config.toml
num_hidden_layers = 13
hidden_size = 160
num_attention_heads = 5
num_key_value_heads = 5
head_dim = 32
intermediate_size = 640
vocab_size = 8192
hidden_act = "relu"
norm = "layernorm"
norm_place = "pre"
norm_eps = 1e-05
positions = "learned"
qk_norm = true
attn_scale = 0.177
bias = "all"
tie_word_embeddings = true
parallel_block = false
init = "normal"
init_std_qkv = 0.0377
init_std_o = 0.0
init_std_up = 0.0377
init_std_down = 0.0
optimizer = "muon_variant"
learning_rate = 0.00603
lr_mult_o = 0.636
lr_mult_down = 2.0
beta1 = 0.93
lr_head = 0.00528
max_grad_norm = 2.0
warmup_steps = 60
schedule = "wsd"
decay_fraction = 0.903
decay_shape = "linear"
final_lr_fraction = 0.0
batch_tokens = [16384, 32768, 49152]
max_seq_len = 1024
doc_mask = true
train_tokens = 207200000
max_steps = 6923
dataset = "wikipedia_en"
MLP neurons of a small language model. Each row is named by its layer, matrix (up: input weights) and neuron, and shows model dimensions 32-127. Each number is 200 + 20 x the weight over its row's rms, rounded and kept within 0 to 999.
After each neuron's rows, "fires on" lists the tokens most often at its 100 highest values on Wikipedia text that the model never trained on.

L8.up504,231,193,250,220,210,229,228,192,173,208,207,205,177,202,169,156,152,206,207,217,221,217,175,200,202,201,221,215,207,190,191,215,203,221,166,204,219,220,189,206,221,201,166,182,229,209,164,189,203,254,188,178,191,194,220,192,225,197,192,184,170,190,188,197,231,175,222,211,196,177,214,180,209,184,177,205,193,205,196,240,201,183,219,207,152,193,180,179,234,223,162,211,212,225,178,192
fires on: ".", "'s", ")", " Albums", " Top", " |"

L4.up139,181,198,171,206,193,208,242,211,201,191,178,221,187,200,197,191,179,193,184,227,179,252,269,186,219,257,204,185,189,193,205,175,234,180,222,223,202,202,203,196,194,167,202,205,211,178,220,204,189,233,204,220,185,210,201,150,181,210,182,224,215,163,234,195,174,203,195,210,203,194,202,227,191,166,191,191,171,212,198,217,179,200,200,235,207,208,210,204,207,202,170,202,195,200,187,183
fires on: "ew", " w", " W", " Sw", "aw", "w"

L7.up170,220,238,209,227,216,222,193,182,211,218,249,190,225,192,175,174,180,217,181,158,203,218,224,190,190,217,193,180,197,193,210,193,215,189,213,185,188,220,167,210,207,211,203,160,222,202,188,196,190,200,172,248,169,208,219,219,193,206,184,221,199,218,189,208,175,172,197,197,219,192,193,214,175,198,222,186,195,201,213,196,216,224,202,216,181,202,230,186,208,197,186,191,189,195,216,177
fires on: ",", " (", "(", " |", ";"

L8.up519,215,200,169,178,216,223,193,234,222,208,206,191,171,184,192,203,229,185,203,156,216,198,176,214,214,216,156,215,198,220,190,220,174,204,199,196,179,230,189,251,188,184,242,178,244,211,212,171,192,208,202,212,169,233,205,205,215,188,200,194,220,203,166,169,212,224,191,227,215,233,186,205,173,177,191,214,184,222,188,190,189,212,171,225,208,204,199,169,209,198,185,185,204,232,199,197
fires on: "h", "z", "j", "n", "st", "b"

L7.up538,206,193,206,198,242,190,220,172,182,184,165,198,210,197,227,227,202,197,190,214,211,179,205,173,183,191,212,181,217,218,189,210,200,216,194,206,263,208,237,172,210,202,202,204,175,227,172,184,198,223,208,235,207,222,174,200,197,190,207,191,173,195,195,199,212,235,204,179,196,202,194,187,185,203,158,179,213,210,218,249,197,189,185,195,226,209,189,192,209,177,222,178,161,208,170,189
fires on: ")", ",", "\""

L2.up259,218,223,196,184,240,176,178,186,165,215,143,240,191,197,192,219,181,187,203,168,208,190,212,189,224,191,191,182,175,198,202,204,211,186,192,228,177,189,236,230,202,223,166,191,198,233,200,175,238,210,213,199,159,204,215,203,182,247,213,200,214,191,166,213,179,183,221,188,199,208,218,214,214,172,193,222,200,208,189,233,186,243,184,178,180,199,202,180,209,196,196,209,181,237,220,197
fires on: " en", " co", " Co", " highest", " non"

L7.up422,178,169,212,197,226,224,167,204,201,217,215,202,221,209,199,198,185,188,196,196,152,178,223,162,192,185,199,248,231,199,177,191,200,185,209,219,184,168,195,207,217,198,195,191,200,175,212,216,197,200,207,189,189,220,226,198,179,181,190,207,192,216,175,193,180,174,214,198,219,229,196,219,178,190,222,189,213,202,227,199,205,193,199,217,181,223,184,180,196,177,209,223,191,191,223,211
fires on: " by", " to", " with", ":", "("

L7.up381,213,200,231,199,174,201,203,222,189,184,233,216,188,192,218,219,177,220,160,206,182,196,172,167,193,229,197,239,204,197,222,190,186,198,156,197,175,183,203,161,192,219,221,200,184,206,216,200,169,204,214,213,188,199,199,168,198,186,208,200,187,173,217,185,181,197,219,195,218,220,184,196,199,201,188,169,214,216,194,206,169,201,203,224,228,145,216,230,203,218,223,185,207,205,216,211
fires on: "–", "born", " ", "0", " to"

L10.up419,160,216,234,187,194,187,199,150,230,214,214,199,211,175,224,212,169,220,214,216,173,168,216,209,182,194,202,200,200,208,202,237,196,205,168,195,205,211,204,184,178,220,212,168,170,223,221,208,190,222,228,182,228,180,226,206,200,216,210,198,189,204,209,194,195,190,237,213,177,186,187,202,189,174,213,180,202,200,201,224,213,170,173,204,246,173,199,198,211,203,203,197,202,192,201,187
fires on: " |\n", "–", "International", "|---|---|---|---", "^{", " stars"

L9.up64,231,213,180,169,245,234,195,216,200,232,220,211,213,173,163,192,178,205,198,199,182,220,213,197,211,209,197,161,198,181,175,211,214,194,177,204,199,214,198,193,205,192,230,199,224,195,216,161,183,198,181,193,188,206,194,211,206,197,187,202,208,212,203,195,199,196,213,206,216,194,202,174,195,195,215,224,183,216,172,187,202,205,195,195,179,211,198,195,204,161,219,216,210,165,188,179
fires on: ",", ";", "in", "ert", " and", " |\n"

L4.up57,194,223,208,216,232,166,235,194,211,221,191,213,185,204,215,228,208,227,206,194,176,189,204,215,180,223,184,231,175,186,159,206,205,216,191,182,211,181,218,198,187,201,159,211,196,182,227,188,226,202,224,185,136,182,219,212,190,202,215,197,199,209,216,204,216,183,219,171,198,181,207,226,214,165,189,193,251,200,242,208,215,195,209,161,201,171,195,189,220,213,211,147,241,207,194,177
fires on: "'s", "'", " his", "er's"

L10.up391,198,198,188,218,211,217,175,212,213,205,225,170,193,154,155,180,188,215,155,205,227,167,199,216,201,186,226,206,201,196,200,187,166,214,267,212,214,176,187,200,175,221,161,219,197,206,207,213,217,208,217,227,204,234,216,188,194,194,229,164,186,220,179,152,188,198,210,195,208,191,206,199,236,203,167,157,184,233,144,210,186,218,190,225,240,209,219,182,233,205,220,170,197,191,182,191
fires on: " B"

L10.up349,197,206,197,198,233,216,219,217,178,198,201,208,220,227,232,191,228,192,219,190,198,242,204,175,212,255,203,204,168,197,183,217,194,182,223,200,226,184,199,198,208,157,175,221,213,202,177,202,203,197,205,203,187,207,230,154,215,199,202,188,224,208,177,158,183,226,200,158,208,201,204,210,201,208,198,182,234,199,211,207,219,192,192,196,175,181,179,231,195,203,190,169,245,206,165,185
fires on: "\"", ")", "\",", " which", ","

L4.up156,219,237,231,209,188,180,218,209,210,216,205,194,229,242,229,200,230,242,172,194,198,219,221,203,215,191,183,227,236,166,195,195,223,197,208,191,233,208,183,173,179,208,170,193,202,187,202,200,242,218,189,240,186,194,200,216,200,179,235,196,229,205,175,190,203,199,195,158,193,207,211,188,222,170,192,220,204,184,244,188,183,210,209,206,175,165,202,169,197,215,190,175,226,208,205,185
fires on: " to", ".", "'"

L4.up495,167,184,176,227,216,208,231,185,219,245,213,187,216,257,161,217,204,193,206,182,188,201,231,184,216,210,217,209,200,222,172,180,212,189,215,188,184,213,230,210,173,193,207,184,196,195,227,195,174,196,192,183,215,179,190,169,178,213,220,185,181,224,176,202,205,225,230,200,210,196,195,234,202,198,172,175,210,207,176,201,159,215,225,188,189,215,196,192,193,227,162,205,200,185,195,200
fires on: "ing", "rying", "end"

L2.up342,199,204,209,228,213,181,218,152,187,212,208,183,209,211,188,228,248,238,203,172,219,207,204,178,220,219,186,228,199,185,195,193,179,221,196,200,189,213,169,207,220,161,211,196,176,165,257,197,179,197,238,227,169,213,216,215,177,200,228,215,216,204,188,183,199,183,191,211,197,194,206,209,181,174,209,197,194,206,210,239,193,228,198,213,205,173,201,214,235,220,222,174,203,195,181,195
fires on: "/", " /", "–"

L9.up466,259,210,149,206,190,191,210,190,209,211,205,195,175,213,211,201,227,232,215,201,181,202,201,150,188,194,214,214,191,181,215,230,226,216,175,192,222,183,193,178,166,188,209,186,198,191,241,206,181,209,199,183,204,221,220,210,199,218,175,195,221,205,190,177,238,184,199,179,190,182,208,174,187,209,171,202,181,205,226,225,188,208,204,207,201,188,204,238,201,212,211,220,195,180,213,179
fires on: " g", " \"", " un", " '", "/"

L8.up338,178,174,198,209,203,206,198,176,211,196,190,233,202,234,202,190,218,199,205,160,188,214,214,211,182,225,169,196,204,215,203,249,227,176,196,205,203,211,210,191,165,179,177,192,198,219,174,157,207,198,182,191,211,213,186,184,199,211,244,209,181,227,225,215,184,197,207,191,193,204,216,248,205,202,187,154,217,247,162,213,193,209,225,195,205,214,163,167,176,186,153,183,218,212,200,189
fires on: " with", "ing", " in", " winning", " first", " "

L8.up279,181,181,182,199,200,204,194,218,172,193,234,224,213,160,193,199,192,212,216,183,253,213,204,200,190,186,217,157,170,221,196,234,199,196,201,197,225,222,209,218,209,196,231,185,205,209,217,202,238,182,193,199,227,179,222,243,187,203,210,187,222,189,218,209,214,215,233,158,224,213,218,221,200,166,189,198,217,200,211,177,223,217,164,204,200,229,207,174,204,183,173,218,216,195,199,198
fires on: " |", " well", "i", " is"

L2.up150,188,207,179,170,226,178,190,171,216,192,206,183,165,202,170,186,205,242,204,172,200,186,213,214,232,189,196,223,220,183,204,182,172,190,213,176,195,188,180,193,216,206,213,220,198,227,203,194,217,192,180,188,219,216,176,228,208,232,191,208,217,239,243,165,190,193,203,157,200,177,213,185,220,219,234,207,158,212,193,186,218,226,193,197,165,201,186,215,189,170,195,172,209,207,222,202
fires on: " m", " cm"

L2.up283,211,210,203,209,211,194,208,176,219,205,212,192,226,220,186,212,213,231,180,198,210,188,220,209,225,189,208,232,203,187,182,246,214,164,182,189,204,199,194,177,217,168,202,185,205,181,229,183,225,225,215,181,201,180,205,214,185,205,175,186,233,214,223,184,183,208,202,205,165,219,207,189,206,152,189,217,186,183,204,229,199,258,223,182,178,206,177,218,190,197,215,168,202,208,199,192
fires on: "."

L7.up191,212,193,195,217,230,229,201,192,207,184,217,225,182,232,173,186,194,196,165,149,224,224,222,216,231,232,194,200,205,192,194,229,164,225,193,170,186,235,191,217,175,173,216,208,186,177,198,179,191,180,191,224,210,213,204,213,193,208,180,216,210,204,182,226,203,191,199,183,196,217,242,205,172,199,187,197,207,210,187,191,228,205,169,224,189,158,243,225,230,192,194,190,170,206,185,195
fires on: "b", "m", "um", "ol", "h"

L4.up523,205,207,202,213,214,194,224,181,169,193,179,193,195,239,181,203,210,249,192,177,194,187,194,180,248,257,211,230,198,180,201,244,242,183,176,202,234,187,199,194,219,185,185,194,210,181,223,162,247,207,196,213,191,225,225,200,203,196,202,189,191,186,186,176,175,217,223,206,191,215,194,180,224,202,206,246,203,177,186,223,223,236,212,172,186,200,185,200,150,190,211,165,200,211,194,185
fires on: ".\n", ".", ".\"", "\"."

L9.up385,200,199,225,195,226,192,180,193,193,190,218,201,213,190,182,242,207,188,254,213,189,241,206,151,207,162,192,188,203,200,200,193,202,208,188,237,173,188,198,217,208,267,185,204,226,214,185,201,214,199,217,223,235,209,207,185,158,227,173,156,211,176,210,220,211,177,229,201,206,221,197,171,183,182,168,207,193,161,218,225,188,179,194,217,187,203,213,205,199,194,166,223,188,184,216,218
fires on: " ", "et", " mon", " Mon", " film", "ot"

L7.up342,206,192,189,201,230,178,198,171,188,161,201,209,185,205,195,147,201,196,175,184,187,230,225,199,217,178,194,201,183,187,214,203,217,188,198,192,209,201,193,188,220,214,223,183,180,242,223,191,191,223,194,181,211,204,214,225,200,203,189,159,189,188,199,196,187,173,232,201,176,171,211,216,217,199,210,223,223,206,177,165,182,241,192,199,167,180,223,216,194,186,202,236,205,175,221,188
fires on: " m", " f", "up", " v", "."

L2.up190,200,179,196,208,227,221,221,200,220,200,217,188,173,221,211,200,169,196,226,203,209,203,175,224,202,219,178,205,193,201,191,189,209,187,168,178,190,172,183,198,208,185,217,200,195,202,206,205,206,231,217,163,171,201,192,220,179,146,203,217,197,171,175,226,183,231,207,191,201,201,178,222,181,216,155,179,205,220,203,199,187,217,210,173,190,180,233,153,190,182,185,210,170,169,197,189
fires on: " el", " del", " rel", " un", " der"

L4.up517,193,173,198,206,192,209,215,162,219,238,207,201,191,209,180,193,155,177,222,179,182,180,228,202,217,236,181,205,205,187,196,183,215,184,199,167,213,216,190,159,186,209,209,181,191,214,209,229,194,189,224,209,204,191,218,156,178,225,216,206,199,215,229,220,172,201,213,199,214,209,229,213,229,203,150,179,233,225,222,167,211,196,212,236,200,219,206,176,213,214,192,205,197,228,171,216
fires on: "ing", " playing", " given", " performing", "ating"

L9.up460,216,221,191,198,197,183,206,202,180,184,195,222,216,216,180,200,194,178,207,204,207,182,238,171,205,216,219,194,158,201,180,191,194,187,167,199,184,189,223,190,201,195,190,202,235,224,183,183,170,230,173,191,232,207,231,214,162,218,189,179,204,208,206,165,180,210,236,205,214,187,237,229,228,212,205,182,235,233,197,219,199,203,209,213,195,222,239,227,197,208,201,211,219,174,176,211
fires on: " an", " new", " large", "ed", " small"

L2.up338,175,246,201,210,227,207,184,181,198,194,207,194,170,211,228,208,175,195,160,211,189,182,176,219,222,173,205,207,208,179,181,215,197,205,198,186,201,209,213,199,207,185,233,205,156,198,225,244,189,169,220,188,196,212,184,158,239,189,228,197,192,167,209,183,187,199,193,235,205,180,216,180,202,210,180,184,184,207,208,224,194,220,219,175,197,189,187,210,203,202,190,207,232,211,170,132
fires on: " |", " July", " October", " August", " April", " September"

L10.up29,191,225,152,200,240,184,215,210,190,161,224,206,180,216,203,174,215,227,190,201,194,243,178,213,183,186,209,186,188,178,179,219,197,173,209,188,192,201,182,188,193,214,199,196,180,222,223,226,220,234,196,249,199,194,179,171,224,164,196,193,181,173,180,181,159,219,223,171,242,150,212,205,227,226,218,197,212,203,214,207,214,167,197,189,183,213,190,157,192,197,215,201,210,208,194,190
fires on: ")", " |", "}", " int"

L10.up145,213,241,172,247,201,211,175,165,248,230,207,203,197,197,200,173,206,184,212,231,205,176,226,193,185,201,204,197,194,174,170,202,166,192,194,195,205,170,208,198,235,242,217,178,205,204,202,213,205,195,203,189,210,231,203,193,182,204,210,181,218,159,207,187,205,203,225,188,202,203,225,226,172,180,196,217,163,177,241,161,195,188,223,208,194,214,178,197,249,216,187,173,186,197,181,203
fires on: " ", "-", " take", " do", "ing"

L8.up592,229,206,198,198,249,189,186,196,170,176,181,170,173,200,208,205,204,211,243,182,200,197,209,155,206,211,200,181,199,190,180,229,195,179,204,220,200,207,224,178,217,220,219,208,206,192,181,195,187,214,199,195,186,214,140,181,232,138,226,174,204,228,218,167,222,222,193,173,203,167,177,194,204,173,184,216,178,173,226,217,189,225,208,189,174,197,216,180,193,247,210,179,198,212,193,178
fires on: " that", " which", ",", "\",", ")", " who"

L7.up597,196,203,157,183,193,204,185,222,196,203,204,223,214,175,191,172,218,191,222,208,222,216,211,203,194,159,177,171,177,199,191,223,195,193,188,198,198,196,196,224,211,209,211,179,177,203,172,190,209,209,194,200,221,212,207,200,188,174,180,182,229,223,171,206,160,182,208,187,223,213,234,212,196,170,216,200,192,191,223,202,166,185,157,181,179,224,217,164,203,216,213,219,234,196,180,198
fires on: " |", "|", " most"

L4.up445,215,183,189,221,206,202,230,180,214,201,166,191,196,185,198,216,194,218,190,237,233,198,243,178,206,171,193,265,188,210,227,210,215,192,218,226,199,199,186,174,204,208,194,188,238,167,224,187,203,204,234,170,156,182,203,194,185,234,191,218,202,190,221,199,219,212,192,192,199,194,201,190,188,155,194,208,180,233,259,236,217,185,201,181,183,178,209,212,205,208,221,182,173,176,211,181
fires on: "–", " Mc", "/", " \""

L9.up356,182,234,205,181,214,203,216,196,167,211,205,201,211,199,204,229,172,217,197,170,226,178,179,229,239,201,219,205,229,213,208,166,198,198,186,200,187,199,202,212,175,204,230,201,198,194,240,223,226,190,212,168,196,227,171,188,210,171,202,163,232,216,180,209,220,202,207,189,209,173,226,230,232,201,194,179,177,226,195,202,191,166,206,185,253,216,198,231,190,219,207,217,186,213,169,197
fires on: "i", " da", " Di"

L8.up593,182,219,184,184,194,211,174,189,196,221,229,209,220,181,190,204,204,161,200,204,239,185,178,173,187,174,223,198,183,183,241,221,198,216,225,216,197,165,222,190,192,218,205,202,204,215,200,224,199,225,207,193,194,222,196,169,223,206,220,180,226,187,210,214,207,224,185,160,213,181,169,199,223,192,210,173,164,214,165,232,186,198,199,208,226,207,198,134,223,192,214,213,167,194,168,196
fires on: " ", " B", " P", " M", " L", " |"

L2.up76,180,200,207,195,241,220,220,215,185,214,199,194,200,197,205,207,185,217,196,241,167,170,181,235,228,206,209,218,191,206,211,170,151,175,191,201,208,191,185,210,209,166,211,199,197,202,190,163,208,202,207,195,224,191,240,202,209,199,204,189,217,187,173,220,187,221,198,216,195,205,192,238,249,216,226,150,198,220,193,181,215,184,182,245,200,189,180,198,204,189,195,250,165,240,194,213
fires on: "qu", " Mad", " Qu", " da", " Old", " fa"

L7.up106,269,218,203,216,216,188,209,210,235,181,177,221,206,219,191,183,200,216,206,175,180,211,195,209,203,219,195,236,204,214,189,222,158,204,207,216,192,185,188,213,195,203,183,186,220,157,221,236,197,194,205,200,173,219,193,210,197,183,183,247,194,195,168,173,205,216,211,218,180,233,222,209,173,185,192,202,205,199,191,221,192,221,164,199,193,192,250,158,197,216,177,165,202,211,158,171
fires on: "G", "\n\n", "h", "-g", "ol", ".\n\n"

L4.up132,189,190,193,182,227,173,158,164,188,228,230,184,215,202,229,177,164,186,202,176,195,183,187,162,187,208,167,226,203,187,192,211,233,193,184,195,180,177,228,195,207,218,180,218,196,196,208,206,189,173,218,160,216,185,190,221,203,170,186,195,218,198,218,231,169,216,199,141,188,196,223,223,205,204,214,175,204,224,220,215,213,226,196,203,192,191,193,170,181,229,197,229,172,175,190,219
fires on: " en", " de", " car", " e", " del", " un"

L2.up302,233,207,210,209,216,194,203,223,189,169,191,166,186,173,212,201,208,211,215,167,213,198,213,217,225,217,189,162,190,179,217,205,189,199,146,202,229,223,226,177,204,189,183,233,201,193,206,203,192,213,190,183,209,194,266,205,190,189,196,196,215,184,211,198,181,175,204,206,234,198,197,169,193,189,235,204,190,160,179,187,228,209,194,232,169,194,199,176,187,247,164,214,211,212,185,211
fires on: ",", " the", " of", " from", ".", " average"

L10.up124,187,223,183,194,235,166,216,188,213,181,213,212,218,212,198,208,182,215,178,199,210,220,228,196,211,214,194,206,210,175,167,216,173,198,171,189,182,193,212,213,216,188,235,190,215,207,187,201,191,251,200,171,232,200,217,210,205,229,226,204,186,253,152,174,196,198,196,230,190,191,189,179,187,182,215,174,235,203,193,223,198,225,177,219,212,176,205,201,201,195,199,188,179,197,163,182
fires on: " st", " y", " o", " almost", " approximately", " z"

L8.up90,186,220,175,197,191,216,205,200,211,194,214,176,204,166,161,196,214,204,227,217,222,202,190,202,185,200,219,194,191,226,226,182,199,221,230,251,216,168,204,212,199,212,183,216,192,213,198,178,233,232,211,195,194,203,217,181,190,211,184,213,186,256,183,172,163,220,195,181,208,183,196,137,236,208,200,193,204,184,234,219,179,182,165,190,205,172,212,167,209,173,221,180,185,176,169,186
fires on: " B", " b"

L4.up237,213,258,187,195,209,185,193,193,218,229,184,202,185,181,207,223,195,206,185,201,153,222,233,232,205,224,230,189,189,226,180,168,218,204,245,206,227,195,184,183,173,237,194,219,227,208,214,205,179,203,192,177,227,206,221,157,188,242,194,230,209,197,191,172,200,171,193,216,186,186,196,214,234,184,215,162,211,208,216,202,175,196,175,191,204,178,178,190,156,154,190,224,204,187,205,179
fires on: " Dark", " Wood", " East", " Bay", " rail", " Valley"

L4.up520,229,214,219,173,184,159,193,186,191,203,212,223,195,166,172,239,200,174,205,210,199,217,212,184,220,188,213,182,201,168,210,195,156,197,195,204,195,150,205,200,195,208,196,236,198,192,202,188,235,184,200,191,194,216,218,190,214,203,206,196,213,184,180,173,232,188,178,212,225,200,143,191,204,214,180,195,216,160,232,230,191,197,205,185,231,196,211,227,205,157,167,198,176,187,203,205
fires on: ",", " ", " April"

L4.up501,236,211,216,222,259,216,229,203,186,180,196,221,219,221,137,209,198,213,195,203,183,207,177,194,216,200,187,211,194,199,221,250,189,192,208,223,202,167,206,214,171,201,223,200,171,177,212,187,204,190,181,186,204,202,195,182,204,199,221,171,205,191,205,166,193,214,210,206,228,189,203,188,163,199,232,227,178,232,174,208,215,218,195,199,215,214,154,167,198,205,203,209,215,178,204,194
fires on: " (", ",", " was", " and", "),", " were"

L7.up510,198,172,196,196,225,191,190,183,205,221,208,195,238,177,240,200,213,203,166,159,190,230,256,193,208,180,204,224,180,213,196,219,189,214,238,214,199,178,198,204,200,206,205,241,180,200,211,144,199,169,192,213,203,199,191,201,196,205,218,207,225,207,191,207,198,184,189,212,241,232,197,226,193,173,171,197,219,202,234,209,187,187,188,192,208,177,187,190,180,238,195,213,176,177,182,226
fires on: "ing", " to", " between", " with", "w", "es"

L7.up94,259,197,221,189,181,186,185,187,208,221,176,218,170,208,207,180,170,208,189,189,196,201,195,178,228,200,205,212,173,182,176,203,165,182,217,184,198,214,193,209,204,189,238,233,233,187,215,202,227,155,221,185,197,196,224,205,212,206,197,181,210,204,176,144,216,192,209,213,214,220,199,234,196,188,168,213,221,211,211,255,204,174,201,190,207,215,253,194,209,196,190,196,212,197,196,235
fires on: "c", "d", ",", "r", "st", "ent"

L7.up598,218,216,181,196,229,219,208,236,195,196,184,188,217,219,181,222,194,211,200,184,177,217,187,149,226,225,219,193,207,188,169,181,197,221,233,224,189,199,208,194,173,224,203,196,147,193,178,196,178,202,190,206,192,167,206,207,204,222,221,200,249,221,163,187,222,213,232,209,224,215,194,193,196,219,198,216,169,221,204,209,182,196,198,193,186,230,197,191,191,165,168,191,214,218,149,202
fires on: ",", " that", " was", " by", "\",", " is"

L7.up69,192,202,205,199,222,185,182,187,205,235,216,200,202,192,180,226,168,190,214,186,182,178,214,197,206,194,183,178,165,209,192,222,138,206,170,187,174,197,196,188,202,216,200,219,181,194,228,224,209,168,224,181,225,216,194,194,231,225,210,168,232,180,184,182,202,191,220,207,246,227,175,192,236,217,178,190,191,177,212,205,216,201,182,146,210,193,221,222,216,211,221,178,192,189,192,198
fires on: " July", " August", " May", " January", " week", " February"

L8.up181,193,206,214,180,218,220,194,188,192,204,199,216,197,181,188,221,157,203,213,186,211,234,189,212,199,226,185,214,169,180,242,184,197,191,184,215,202,200,227,195,172,234,199,212,186,203,188,208,216,183,209,233,199,145,189,176,183,165,197,188,212,183,191,172,175,206,197,218,193,207,196,178,180,226,229,189,185,206,209,208,195,192,227,220,209,185,188,197,227,219,233,186,207,187,184,175
fires on: "–", "==\n", " of", " ", "in", " –"

L4.up530,194,197,210,202,225,233,209,202,159,212,183,198,179,226,171,215,208,194,188,206,206,172,199,203,177,234,174,162,179,216,207,182,215,216,187,209,219,212,215,189,171,237,188,191,188,206,205,188,186,180,207,210,196,208,196,177,198,206,211,191,234,179,183,194,218,232,210,163,160,220,211,196,198,152,187,170,210,234,236,206,163,222,177,213,204,161,190,197,222,201,248,215,169,230,200,201
fires on: "\n"

L8.up44,212,208,211,200,201,217,215,202,206,146,197,238,188,185,210,194,191,195,235,181,207,211,194,191,185,207,206,176,195,168,190,218,186,213,177,211,237,212,198,150,226,217,192,230,191,216,217,207,178,192,215,164,230,213,198,224,220,211,224,175,198,213,221,175,177,200,183,189,232,197,203,190,160,218,199,192,185,178,211,206,208,161,188,169,238,207,193,165,226,179,186,181,217,196,227,191
fires on: ",", " first", " single", " debut", ".", " round"

L7.up314,219,220,210,199,201,231,216,170,188,201,207,185,210,209,223,172,186,165,204,227,201,198,180,170,207,215,182,177,183,212,186,220,232,197,220,229,222,192,196,201,197,186,201,182,191,193,162,218,196,231,210,206,236,210,177,183,235,167,200,177,212,252,168,168,175,209,206,148,191,186,194,175,193,201,182,179,237,175,211,207,215,175,190,208,198,187,177,193,236,198,209,204,210,215,193,178
fires on: ")", " that", "."

L2.up421,202,205,203,191,193,172,196,210,198,174,189,172,205,245,178,200,188,176,202,208,183,179,203,201,220,199,185,193,181,183,180,209,198,209,172,208,211,174,197,177,218,181,205,217,191,209,187,185,196,186,222,200,243,243,210,188,202,209,177,163,239,195,224,206,220,224,182,198,141,194,229,201,220,173,202,208,212,222,202,192,202,159,172,228,221,152,157,212,190,204,213,195,228,182,198,191
fires on: ")", "\n", " Croat", ")\n", " the"

L10.up139,214,196,199,212,258,212,215,193,172,196,195,202,168,199,204,250,196,161,198,233,207,223,203,190,186,179,213,192,190,221,198,185,203,203,247,196,202,205,221,162,237,225,210,198,214,197,203,168,206,182,210,193,203,202,203,210,209,157,179,187,219,182,210,216,217,231,225,175,179,205,180,189,219,180,173,206,216,226,212,228,183,209,178,200,198,178,224,187,213,215,202,207,211,230,212,193
fires on: "\n", " have", " has"

L10.up393,213,191,209,138,206,194,216,195,183,215,195,182,178,191,190,216,163,192,194,205,202,219,198,202,191,203,229,209,206,228,160,173,203,190,197,187,208,211,204,195,220,207,207,188,179,201,214,210,204,184,200,205,226,217,205,217,218,159,211,197,223,201,169,201,196,203,205,171,219,147,206,201,232,207,198,219,200,193,200,195,198,211,230,208,208,205,209,209,222,220,201,270,191,200,217,193
fires on: " No", " St", " Inc", " no"

L10.up436,195,217,203,188,257,229,208,173,191,194,174,189,177,223,178,229,194,212,194,172,206,178,204,195,208,194,186,182,196,193,220,211,181,219,216,192,189,218,189,191,188,229,204,202,189,205,206,226,178,215,191,232,185,178,203,205,204,208,223,186,216,222,178,196,199,200,188,124,217,186,185,223,188,230,177,200,205,203,198,225,218,183,165,189,202,236,168,188,187,177,192,144,156,192,225,184
fires on: " was", " is", " he", " she", ","

L4.up638,201,178,167,190,192,175,211,209,201,235,197,187,185,221,188,231,233,214,213,200,187,181,215,154,213,227,138,170,173,184,207,214,212,186,198,213,203,200,215,228,175,204,205,174,190,204,218,192,208,172,217,192,186,185,218,204,206,190,167,217,213,166,186,218,190,188,191,187,190,195,205,199,216,173,190,181,219,202,206,203,217,245,199,214,195,196,211,182,177,199,212,194,154,188,228,192
fires on: " de", " so", " del", " near", "\n"

L2.up441,199,225,222,231,201,190,193,175,193,202,228,229,185,195,205,189,204,202,211,176,212,173,198,234,243,202,211,213,210,241,208,199,213,216,227,213,204,209,251,229,199,223,170,207,180,204,183,187,226,191,232,187,228,225,167,195,223,172,204,162,205,186,149,210,232,189,194,216,196,200,206,221,200,173,231,250,174,211,204,208,209,193,216,247,191,175,216,181,199,176,182,178,189,232,190,173
fires on: " Mc", " San", " Tri", " State", " Di", " Mont"